From a checkpoint of a small transformer trained on Wikipedia: vocabulary 2542, capped logits.
MLP neurons of a small language model. Each row is named by its layer, matrix (down: output weights) and neuron, and shows model dimensions 16-143. Each number is 128 + 24 x the weight over its row's rms, rounded and kept within 0 to 255. Numbers have three digits each.
A block is one neuron, or neurons of one layer that tend to fire together. Before each block is what it responds to, as a language model described it from the Wikipedia text at the highest values.

Responds to: Word pieces inside the last column headers of markdown tables, such as Ref, Refs, Source, with weaker hits on infobox field names like Network or Longitude.
L4.down197:089108138108116135126150167128142105116115163122114136116102162113156133111147133130128105125150098152133174127115105131138134131104130085104149161120125126127128132114137102140124153130068140096147160148087129127113139168110133097110130143096134134116116133081095130138122117142143111096185124156111207139135128076117127184151161126128107168117118135113131107115122113106113131141132
L4.down301:144123105138118154188129105144127119095120107098152123094117115101135091146117126135132067141166105114155151111098102115136147135136118134114130124117104133171156099128098113129161129113122143142103136160109162136168088157160134188118138142132131102156173113123144118133117098097106154111126122156132148106119125167147158126141140127142128138074098097126115122105134130096123150079151
L4.down537:151088112168090140123095108138098114141128115126113139124126122112125145136093097121100086133133169095124113106110123179133100152104147109130099104144118108137133155157137096107075154110125148140187151122127121111133131128131125086093081117098128141125118129127164112177137111086108105083093083109126100132083145146110145143098121100107157184152081122137154095144131118140148146121137
L4.down690:157127113136182139174121085108143165093139110165130128118090139131128105067157155140139103153141123110161137146122122136130128103136099108126133090103132126146140134102119167153094113104113147124173132164164163118128100120141148116129141084106128140119130104120174149150135117134116133104112122120145119134129156118092095148124115141159163135067158112140137103161105154093105132079104
L4.down971:143116094084108102196119119128089136130126157108145150143117127108136109155093109165098111133108143120099155097157100148073099150113144100093118134136135110151097134177128129132131124171129104124088124158162146147149138148104108157094135114148150103069140151145129061137096162107149140107164126120091145140128099134096174148090121118164121121120112181110159105133140148104146137172098
L4.down1109:142138106168121113159107122125129146124149128153140102124126118158133117153084129146108112114113122151140135121098105099120139097129097164100178146141153096113124115132094135137136114150103149139145159171133129171119132142140163139117101122115098182136122133138121148087105129108153112137135116111149103170182102111104151147093129105108143119138135144084109114105079162112156139125165
L4.down1119:143095122086101107131126124122126092142081124144159072140220150111140140132186151141085082127118143143103102129123121148096114069139121127154135128094139098113125138100117165108147139148106150138104117081139152107121105104120116083127127133145137104182133152079168130123139130137110121114095129104142097140117112084132125106135148113118092102115138174056110096163115160149123144142118
L4.down1137:111109115091086122150132146122084119115099152145144095126124168140127120101103136095145124138145128120112128104127135100165153109059120103123122118110127142128123137106127120144131134103126126106132137090128151101136120147170132073092107155116161128145111123100102159082105143123066114127120164130111130138103133098159159096112110154148099119133126105139151137181168117110113116107126

Responds to: Tokens inside column-header text of Wikipedia tables and infobox field labels, e.g. Number, Peak position, %, No., Melting point.
L5.down168:113135090128106153111071093152149102162135118108119103151077122112133165112123113137172133138150102170150128129103147155135162159122175120133129176135102093134151114134107126110115135118131163176152142156158116118137118140112143161155133161131134123118134148110111085108124087171124107145082105156128121155123135142176149091141158141174140152146114158117142153124146109118149156132121
L5.down714:059170137116132137125120103099139122162114140109156150153116147155101180126142153182146143162130105122144118124158099117129106123065155177185097125170141134111167148095078189108131107140146096141156121110147093146099125130156117146102102129148132117126124154144201136156109151159156120140130167103115125112129149151142144143113126155130100112124107130089116138099112136130154136085145
L5.down817:127054150138185133090138141129145084118129141170147120127126155114122086150107139112116123109122099107159140152120086164117114116150127126131108163070143155131115105171112126101108166127117166152124174107163109165115112150086118142101133078114162113095154148098161131119097110131098133117105152165130120105100090115129154125176077079115144104125084163149154150092122113159111116175130
L5.down928:146123084118134122136121123141142103162117105118095128106118114176182121134109156112142100109172096150143126099116144143129135121103111116115139126146159108130114125120149100158108106131136136160120110153145128113177099154140159135162128109136131130136132143121122077170092120135162129098079151106101130117145118122119166166116191158113135155106117101122101118138150139161105135157158
L5.down1200:102143085132135125100117119128099112190112095117101164172147113108124129106105113158124145150099155126136151123149101128088106124097127112119114101098100138132119149159120116108107140093179130118123122114133130163164161107124160124160098130105153136137082118120123138137121156132133137142071144166146162114107135154142134140174138129095134145149129177138121122071133127116183146087141
L5.down1212:122111111113149115138100195136095143167117121151131117122125122123163098093149102081155131131147151135141095138127134161133154139133116111140092134117096095158119088109116126112103147135142095158170120082148113113174144114118179097142137163120172108072143148107143137127090135159069101113114126162129098178129147096095151117116128089164107105124127136113135129115138122139160135139137
L5.down1550:129154122088140164045122107147121129123161157175142143139121126108124137144124134119160115137107141149113106153113070158149118150134124134086120114159096169108142212100103134152137126108114167054132133129106085113109110125122163083090122140129095092163133126128113134133156108166112142157129113161123124123093126148124092116158132104111163106126082130119118180144128113161108140138089
L5.down1640:158146125172166122130113161130103109134085143137127150094161176146069139169120127146108106157128131132133157132144152127111106127124142141157141137145117152152098141125180094155127166121111126135136101161115139100142107106126134119084130140120138155153137124158097100116121135120152141094083135138127164103119149119160125116162115089150130153127155119137162117118133148172160134142121

Responds to: Finite main verbs, mostly was or is, right after a sentence's subject (He, The town, the band), starting the predicate.
L2.down157:102143105122147102120153144118165115091158126123116095120116100115100132123157120106105123129170118144155140124176129166177158109129138101149121090122116147119130139184122189125184161105173117163098123099128114114122113141145146159141147130134169085127145146176113128162150120126115101144134143092128138093165081098112113142128125103121111152095116128149123087152116151138146108120152

Responds to: Predictable pieces of templated place-article text, such as the colon after Summer (DST), Area code, census, and density of; also time in at the time.
L2.down697:165152114150094139132147121136102132123116107112130139114152082110118117091155123080175126073114119120163082134150124162100125130092125160120125087151123132117117112189133137128167110127090145193149142094110104178119114130177127128133151133131112124080151126183128131181094115139127133124157107101150140136139130136098105127128137128112132109104107093115158124177133081161137151116161

Responds to: Periods closing Wikipedia sentences, often before a paragraph or section break ("Record's.'", "Texas."), dots inside URLs in infobox "Website:" lines (www.wlraradio.com), and has/had in personal-life sentences ("married and has").
L4.down109:104110126139131121105137141125123152110126125105137113124119137098159172125187141133084123148127147090149143088148087136138146148113129143148086106149137146109143104115111120151124116142168128150077120129107056104101086160189145129151141148082139123109098149129143145112082126155162164153108152113110107061156099137153115082112128103135092121133122088145193135138125153135102119106112
L4.down125:128122103100115154124152119158137117087110128094147164120093149097154142113154132135163142140133148139103158161114111133117182125132115147123120131138097108144119150123141114153089093113095165146131094106132152192132175146170087088120149097183180127113144126127155165148114159135145143145138107143122151140091159110141116136119133149083120161136140117129156129128113132134104094128120
L4.down391:100120097079121150133131167158116110111144117176140155149106124153112111117076141092161137152158105118127122150128082115117133147114129076154135073112124130117119151134120119136134092108137135150139109114112072141094163115137087135131106147129123126126178097141153181131125123141107128126169181113133145094151096163134133131155121132107072134136140065154085113158148151163127125133173
L4.down399:100113121113118102121117101097141126155096142138122158167156114157150152138136095109106116140131132079160063099125120132125096146122149114114121123117078165128149105134163106083138132129108112131126140128119138124142116116135143119155152116122175105156117140167141114172115120145128148163123125115113094130194149112120135137127152097128109069141102197129100146161129152152112155101070
L4.down692:114131130188107129115115139165122128115144131176095154144172091152081177130138119115172102146140124126148125162121120118129108112117116121121125152126140132129110108132128121139123119134130126135079137166109070122137138125120122124142089194124157103115149150124119135132189126118106111110105145155095132169125108150123127100143124135106127156135137145090058100129148126136133152084123
L4.down784:155157149154101118090113114102145110067141096109145124124112106106102157118131115139143125119127124131177128153147118128176130138188126186106088185122100093127136136143133114122140132147119102119139119128135066150112124148109131113141091159088129158152111149163149165149128143138129078134111165116139140124164113150129134117072123138148112122165143126134074129108143166145120113103165
L4.down1138:099156128117113143127159135125147149141165124125173135107137113120106099160134117130141136090110183132136158193129178135159141161117121171116139133092122132139169107119145140107147120125124157152121121146145132160106122112095119112137151137153152123097168152176182173141102101143123104134163113148109080125155127139161134106110113135137138086147107109158094072150158119127111134092135
L4.down1603:161113137096148123170160145092163128127097116130092116155158092159132118120087095130110129211101144110165157113138128126138120161107143135127139160111164120174121118104110129163130106127138167140081108130097140152100158099130158122132113177165159140141178119127114097142117211114143106149130119156099146111159046137141098104137088135092160131148107198136124081125120111141123148147122

Responds to: Later word pieces that finish a proper name, mostly cities and states, often in sports-team or table text, e.g. Los Angel-es, Philadelph-ia, Spring-field.
L2.down1274:154138135121116105127101089127145119132077149104149134127112073152140125197132121137162122101140133159156175133151084146123150119097110111139106079156132143126136109127100093150105122121101138143099144134099106149164123160139161142146120127153147140156119121145101145111092140137138137139102124093136102133153144095155154088108120097089165095173058142120119115160150112152177135125114

Responds to: Non-initial word pieces inside multi-token proper names, mostly city names in sports team names (Birming-ham City, Chic-ago Bulls, Ipsw-ich Town), plus pieces of personal names and ordinary words (Gi-ov-anni, disc-ov-ers).
L5.down49:136162132088084161100121128123131137108116139149138114144112149123092143117123087143076107155119144114084136100128154103154124153156183110172127113104112143176113089118110142119149141132153083119168116168127148122080132141118117175136107161166166137056133111120127090140165119133119143168109151098138089167109141107111086111087158160134133107165118131162150121144143159140108146105150
L5.down88:159124112146112166120135154140105127125131092129161168087124111141153141077122127114141110112116139110134139110116084102114117058134115154164144120102106099131151111163105099137137146173159115118128123074166089115112080119139121114099099133109128129122122121102083087111072130135132126146161152133125144136085095158114118155146080104138136086147139113115140122118125107127114131202149
L5.down423:123058142113126101141112153122116131159144120090131072101114134156109143131138156150135124109143138112165127152120125138146101126112156109093125101091152155098124128090146110136141101107127128095166138150122146128111132100141149141155118153144120106171145145182091126102146069147134136108100099116126116152098116140125137131139076159137150124121115116147152145168154128125138145196095
L5.down434:161127122137110104143113164148096123165102135110160134120126085152079164115153115077094119106123139144096120096150116150133153137123144118102116142126128139137127146162131159111098136128080117139136125152147143170177116143171109144163086131111130104141133144072139127137119120122151140059109121173138122113167143137137163121159127128140154152152104121127174108125170148136101142126105
L5.down557:104193100072142152132124163154134152134109143134116127076110123112092167132163115143153159119122135144125080105144100157113160145152131129131117122126124133115113090127111157158160110118170124156129142169115133152112168109119111144164143141106117159164154137134112131172149104105168111098129112115152149155099106126074156133130141163122110149078128127112142155125130131143131116144127
L5.down575:138123128085136119126101108158134103147133127143176177153101155135139134182115121117088141142113138153089095135107158143084166115183172091138146142131105143145172104142103073156122113147139140142167109155119148121172138128135157095071126173118139124146137118098118120101159143139100071120143124133156130125113128121139138172094097172110155106161144134072134103108101145116128125115127
L5.down929:133097109127112128104146103142126134164120126122150134151095127144136166154140151120144100186137118124116131149120121136130139116117129114131093108145128128136132112113142137180061168120103104122103152101086129177158101121124130130096155139126144085096145133099104130102157141093154137131148137148081107128107167067157123162086153144105073123140144106148163130151102169126139144129111
L5.down1740:149135158168133136154080129132125128120133123140104146133090108128079118120108134142108119161132148140149136141115063131168131127146158154140072127125138100113114182160090142125155153102132139187153114109142131137128132107173141138181095130122103100126093177070119133094118117112106125115139123100138145127122141080110152163091147132126168155124123089157163091151119102129120152138108

Responds to: Tokens right after a numeral in census, infobox and table data: unit starts (s in square or sq mi, MHz, mi), decimal points, and "a population".
L5.down176:124133107180137112127119114150135129134145125110113138129103116106160147157143109077107072121183109100140082158118091110113143144155123145127179160123114141146121130114150114175150117122142138140131135142141155157112121148087135072072154139124125104141165156137136119120138113067102160095114168137097142159139104152074127166125129126107087126150127116104188117116153125093077118161127
L5.down287:086150106103123134118121125141093083089126137126148108132166104121123077143135112112103093081163073137102142146130160170147119110161141148128050145169132141174166135105107124118138140113149115121142116096115165130145116115128113052131145126142129118103136105077107087102102110140126108142107142129099127117132163149103158122113123106124116141174144120125133094133188176173154119112125
L5.down464:099122181108130163156135198183111091152154093149144166124120141143133150160109151149093129142145143144150132133129142158129148137137128118160134096120107123129134123143104185153131094139138106144136154152137106160100115116091109136091141109103097085127122116170160141127136094132130163104151110165130171175132122165122138143142120078130166120126150121168177121142124112126102149093104
L5.down674:119108140105108123133149141120116133118119131111170135153157134133117163148106144145108134104152139133120126100139125118153168102158149117131143138153131107113125112094101130115127128110129126123126123133161126118164124154124120130126115134075163113135135095124148120140148114127134138151130113176153120138087156144093114141128098120131137162109144111146113081078145162139119138094120
L5.down734:140143141118093122180131088177130137142083158143121082102191138127116142129192124154137085114131104100136130118163151149114142139103088134124138118135131147126115162134106155126119076150113101138163128094131133143132136123093168139149140125116129131092145164120116171155100128146155118164123123105172153190104101124107134137109104116077094115129133148135122166106133116111082126175119
L5.down852:087115122186091098111180127128154172123112150135150126123111160087145136156142173124118134137161175116092132151134086110139172117152148084142072107120152149115119155128142109133067123132114144108122132129088091116151109120164129086140159147115158134091173112146142128117107113141149130152138124132154115150151111156092155099131115143178125141066100124137163112135107173127111143137119
L5.down1107:115161114139132143074135177127133104126142182099150121098111104146117127087124159101159143100131140103099139141176069098129080111120155087090095140097137132147117165137144137143165151126111108119146122154134182093113156093121115149154109091160153133154101122104151119135094167124151123143116155098176137133122112150099097144146165116127142106136141167092144115150123094094117118148119
L5.down1688:136166120126162119134122147120090104126117119142112137104142119086165090150160120110095185105160108141117068135086123136121106138180150156088127126136148113115147106128126129171159072134148136161126124106126101129130103145102148113117128164134124114101087125100115136121108140102115160122106141131123141120151102137156144134130149112103076113178154105109101108100128136093107127083119

Responds to: Pipe or semicolon separators after header cells in Wikipedia tables, such as "| Name |", "Writer(s) |" and "Driver;", plus occasional "both".
L2.down1096:146143150126148102144109174135101132137130147136112139184098118133099125127111152123138107124173176167115112125162170131101148152180111118097121143086141138129122043144093143119138088163090136126153160143155109152145112144117126118119148162174138129140125100111134124163138132143122109131146085125123074114128126112139130117132185130130127123112123097095140085124120107118152130082117

Responds to: First letter or piece of sports terms in sports articles, especially league acronyms like the N of NFL, NBA, NCAA, the A of ALCS; also section headers like Finals.
L4.down115:152119141122121115120142138107133124132163141117117149157155126122100110154160101120140132164133108126122156118112100159147141133136117145124114107136146165077100104159130126068088100059087125118165181161135146113132117163129155138103170163134090145137079149125145149168162111162134065153108149127148127125152123065183140121119110132162106141113126133091138121123125115143117132172130
L4.down395:138154177104167123175143114145135133148108160113164108086132100104134141158140147180147122121135117128165119143155130084105118127173103126148105130146144149139132126104097145116147079102137136146126127190085122144158127121130147102150132121141134121166141061171142175142116109158120126115138186135110140165112131162101131125127109119134138101087106147096131138093099118114129112114115
L4.down483:132114125138143167099125140126146130097148127113077135164156140108141097110078109102140123184156083139129137094116130136090150117124136149122126128125122122148124114131078107102121063134150098147127106107117119122123102127135153104115122153113139120123126125138128129172121111127124144092145141111153138158133075158154132122103160148098167161156134184113137129154155137158141096115156
L4.down548:143152094171188156112111120093159074149103120094072119123121139116090101117137172153185108199156153146148129174107125153148064096147169112114143126148128090172159108130121125121074131099130123112162125142112103145091100136150115148108137159152102134125155166126104125155132152120107123098116163130103168148160150155142141167127063138202132106154137114148163179104132162138110130111123
L4.down552:124122125140109155137148162143124125138144125114103130136135108147134103128143098110110125137182159129096126145125124141112118103176112147106141147147139115139107124151092133099115092127101133146087121147113140117116075119177073095148109129136091123125093141097121146123092131152143092132126153132153131127152092126150122152120078137146116140107135158113184120135118148138171164097126
L4.down559:131096119148142088140141120148136108113152149152157136118143127131111150107128157097143155099121127169106098145137111126108102132110117118115165105098129145103123128081114131137109140125184084081137105100136146119188147122141112127121128116101147141148125138127163102121123151153109133106108113125108135127125098122128115137081110142065100141109116158120141105138129068130156139115164
L4.down623:147154160129141102120114104132170142110133107172115102102132104112114161143150150106166153143142148154138140155129106125129129160123124181121133131123129101160127172122121118082124123113165103120142114097135112157107108164144080112115107114135132169117109102134132154131135162144122112075164148108137160112126168150118138168169118095143141163119116172153125135115156125179146101113126
L4.down1308:124153155054183131118151121095162102093120121106091147122111082158159146140132124093123137180119117129129181167174156150134120126147161154120130162121128129109127121140127121119117109114129111132132143147100137116121104162110180198092142073101135113168104097167077115111103146130133106133159154149068156116134130126152101128135135109134138135096093120135134152171127130107110141154136

Responds to: A single-letter "h"/"H" piece that starts a word split into pieces, often after quotes, hyphens or headings: "H|appy", "h|undreds", "H|onours".
L5.down44:133084115137138153162104133143149093115158143151146095174118145135129137194110117120122120180119116145158128093147149131095131142101090140178164134112143078109125113174146134080146084142190160134122169108134131103127121148110143166153140151126114145128130129126129127149094160096131123104142117149121158145114135156151132134153148126135122120129076099124146112143147125164158170136155
L5.down73:130148146156106112146135065156151149174177123122091153139127146140141155120188104113077141116108121110133091148088127120126132163104140100092135145172137128137092161133166112121168126159131129115074123087135114111125134155117136108149126089116148111130127113168140072151127104135093113147110105135138155132159103184103155129164183127140123174085121124119165143154114113115099120113167
L5.down330:121168135080145147156078132129163120124129117120146097137164137134158126167141150139132139155119102131115122121127128163109108084153098176143137142100121154192121139036139112121115096155091167159095152159130115148127098099110133124120144130139171131121111131096136109120117137131101144162118126121149173119126138128136152091166156184106150116134118144137130164116149128126135125110131
L5.down511:174153111165139151090099164102121126120100123126128137096120089100082131142102141098114124142131116131153153132120116124166089140116128089123128103171131148127137136127097173170133128118095181161159150153142099129144077120142159131124112109117136099123103113128150102136141146123121155137126140123114178155098132144148108126152091072145082143140158167101152140124118200128116157135162
L5.down813:125137133140120111129088130148116115112111166125104135093117179140119127121108092114151142096133148109132096098177102109157112132106120127172130132187086150125137156106104133118099115143148133172137142131153140131145141094147108109182098126113113144087154127113144112123126104086114135138123095147148139182135134118107129149114122168135143109090141147123106094132111072177112129181090
L5.down863:140123136094097125039114089134146121111144174097117085132155141103132147138133141098145164125131150147115125120095104135151105114120133134103155110113126124127141143135085157124149155131108100157094098101119114127081130124120117170130124141131123127170121116124107083125130122113086136118150132150113143131138137156116136148113109119116106173101109116106140156100150126130117137097168
L5.down886:083160081144101113096148114141166106164143133141123100149180170146127113155148112117126103128102105158133133108149130099131156121129108126121149132149121158145139135138078121158126127161180131126168156134145114102122156121149125126160128181129129118151115092156085098099090165122112166055135136161170114131120127147154092135141136115124136110100127138123125123131136121132094149107120
L5.down1131:158119158100091104132116149099158125145114132097101111138143139126155131162089130137099131129152125151134130103150096162168100102133138117113145114123126153099153165107105116148117146136176154117138129146097148182122146074180134150111116118115161090137114146134119131106106096109114138139131159129119121155131129174137097141147109121096106124133113125133105131114114128124114156150153

Responds to: Unit tokens right after a number in infobox stats (sq mi, ft, in, mol, kb, per cent), plus the article "a" before quantities or nouns.
L4.down54:165181111134128167159133155131126141127100140094122159111132097110110114131125136117089097095160105124168111142148139159156051126135144178147146115145164164189115129108081138133071155106155127177131133146111145131167105168148106109148130164132138078107145115115159111161154128147112108156123125093174103141116098101120163121121143116107150094130114100106159119145135138138118097102105
L4.down378:129130123169091143150115150137105156108106127141172099123119158152162136152154116080119095164130136110086058108103103097114122105103129158116150159136137148110176084138129106122154089133118136167126136154104115138117145144140122099131140117112171163089143146128106119117168115128108143163157161169125166138111157115125131093092096136108129147084138124114092109145122119158125154121093
L4.down767:089130115164163156114098099149137114158118133085144077114127160116101135127149150087111150090144144083160170113115131138152141122165103145149105100116115112068135150141089110142106086117098109140153057153175102130125126134104112149132126137110142144126155118107135132125126142127090172152148124149139102089102139161118162122110148121127144139103103105114163111115120084140182120116125
L4.down785:088127120101155157144111129098122124086124154103127118130116114150120118127119147130094131142122117142162151130134145142145149122109122110156124148118191149102086137108129077114137145118102139081118116162171098145131108137123156163138145157103107167112154111075157091134117102093117124142163147126119100136134146108086133083133145143089149049094119145176101139150128141117107104115162
L4.down889:107141108135117130147145108140119141120114124095138103146087147149151177107155099152143168106137067122124091172122117093118124137112150140150136135168124112137120126113158152114118128132154150149155172142186115125174129134140102114100152120130093123139140118124162120119151138121179143105136121150095134127139136135169099119135122109108136078115129105110091132141126107125102101168136
L4.down1045:104126099099084178120094163121153125127079122134119099123116138129126162137141131130121125061162136132141136124127138143158151122097183160100117117112148147146143130114121155117156152152124145150153097131088148164166126150153088134106151157132160105087135109170151110136159131158113158155124063132110157157127120145138154113116133135091110090127109131154119126108112133141108147099071
L4.down1329:160126140153195135124175144125100085131137129123120162108079107135146142085108124105155128108143116117082170133151164182141134148127135124118107131093126136189123154184170129105160121128122084120174170101134149143130107129168144147124125162114127148096144132131070157129097124141133120092144128125171103151120109117112113144147109142118132145095140112164127124109148133137103069118096
L4.down1369:141137133133141164160144108105121181148102118079166129100155114152100131129156067114120167131159179136129138100114132140072116133118111109102150101104172170131136103120097134110128147157087143152113102148125106155134146131118110136146096139108133104152136136155155115107132155085123132118099099107128093157152123153144134176098119087108159110123126101108130127139134143154121130100078

Responds to: Short first fragment of a word split into pieces, mostly right after a hyphen in compounds like five-hit, three-hour, six-month; also inside names (Nagasawa, Shiho).
L2.down871:097182133139141110118145139151147102143135130126104149133172158137126114114104116056125147144129075136123117097126120120126138115107132136123138124181150124086153138124138111114103137133143148123122116117118154137126132144116113153115134118152127082117170154125170113138141131093093124131114130132137111128092148087150137108116149168096119133140127128122123165112103106112139100125121

Responds to: Verbs and word-starts that introduce where something is, usually followed by in/at: located, situated, b(uried), found, dock(ed), is.
L5.down230:150131137131092149090109119142136119087115122110182124124164096125127145109116075133173105120074107139155135158138115142058146155137157141120150124123156166162094123133108129142117119165069116148111071100173175102135133112121148125128160138196121079101129087105137147114099079091146155148121117096141083112177107118133111115123171127119162140119183133171116088163149095123117112135120
L5.down620:148127077076128080120135137114107138136131084085100123111134110143147103141103108145124142123113126123131110124124153119132144116119166138162151158120089135114130098131145119087125152086143135080111128154150137131125091118107183131106135157127130109123094110178165159073146174165108140113136139093141072111171151153114128119118099129104131137073184121159115127116117096132163142131128
L5.down1006:139154091115116134101165097144161119138130153105098141126141143152121143125130127128119129122107161166126129104119115089153107081158136165112118127135141152171159106095112103070086128129134120121143146136108125150149136150136073129117110136113135148130134128151156159112149131152130111094128083076128125111125134113097118147107114177105112115214101123123131119134098118107107123100146
L5.down1252:153124100112128132115122136142095132132093108133139136124162133106123190096162132166123130128123136168144165135125119141076072154138161175113149148110114110144149132136147127104116172097155117130141125108137140125169151105150158145088139169155160111154146115121127149122103165146128173113155134205122089100095140151149142148117128179144165126159167145128150110118136114141139139107133
L5.down1400:111153068139113131128133080124105125147146150117100113103163141123135141125144091156165148129112130121131126141144131127164126139170155153155121121111087107107167111141127113125188147148146161153151159136131079120107116133107121094105144133128096135094178146147120159178140125137089111137159106111164129108136142115132153114074119108117149127147106103092137141129139117129157123194120
L5.down1414:104179109122119118124123124147126099130121102094140179096118144098164139121207117163165105146114137143144117137169175141123177129086169144155114105156165081152148088145122144113131138146128138154131103110115174137104161099120104105119123111093113113133119114148106115133088118158094124105101147097174090135103099132139142113088114120159182135125109137079105124155131086165099108125139
L5.down1516:085155115110092098122105150142119144135141146112123111095149132107143130134179123167119134167142110179102125164155101113067121125147149099136137067155122128157108144101107093135103107156145177125174119161125099126122123118108162122092122115112101145122147138111159128136096142114096133152155138117143126100128090104143113122131117110151166119122128123111134119141133145104119130136156
L5.down1615:162110119133128167133149135125128169135111101119172133133171135098157113128137162151116165114100142083095183153158108193144119168136140123121126131101119108132144133113090150133099134168171145110112149114115145143095116119125115164112151189118166133039106144142134116142140155085147152091079119122111135127130111152135128139130129134141118135139130135138123134102129142152098155090139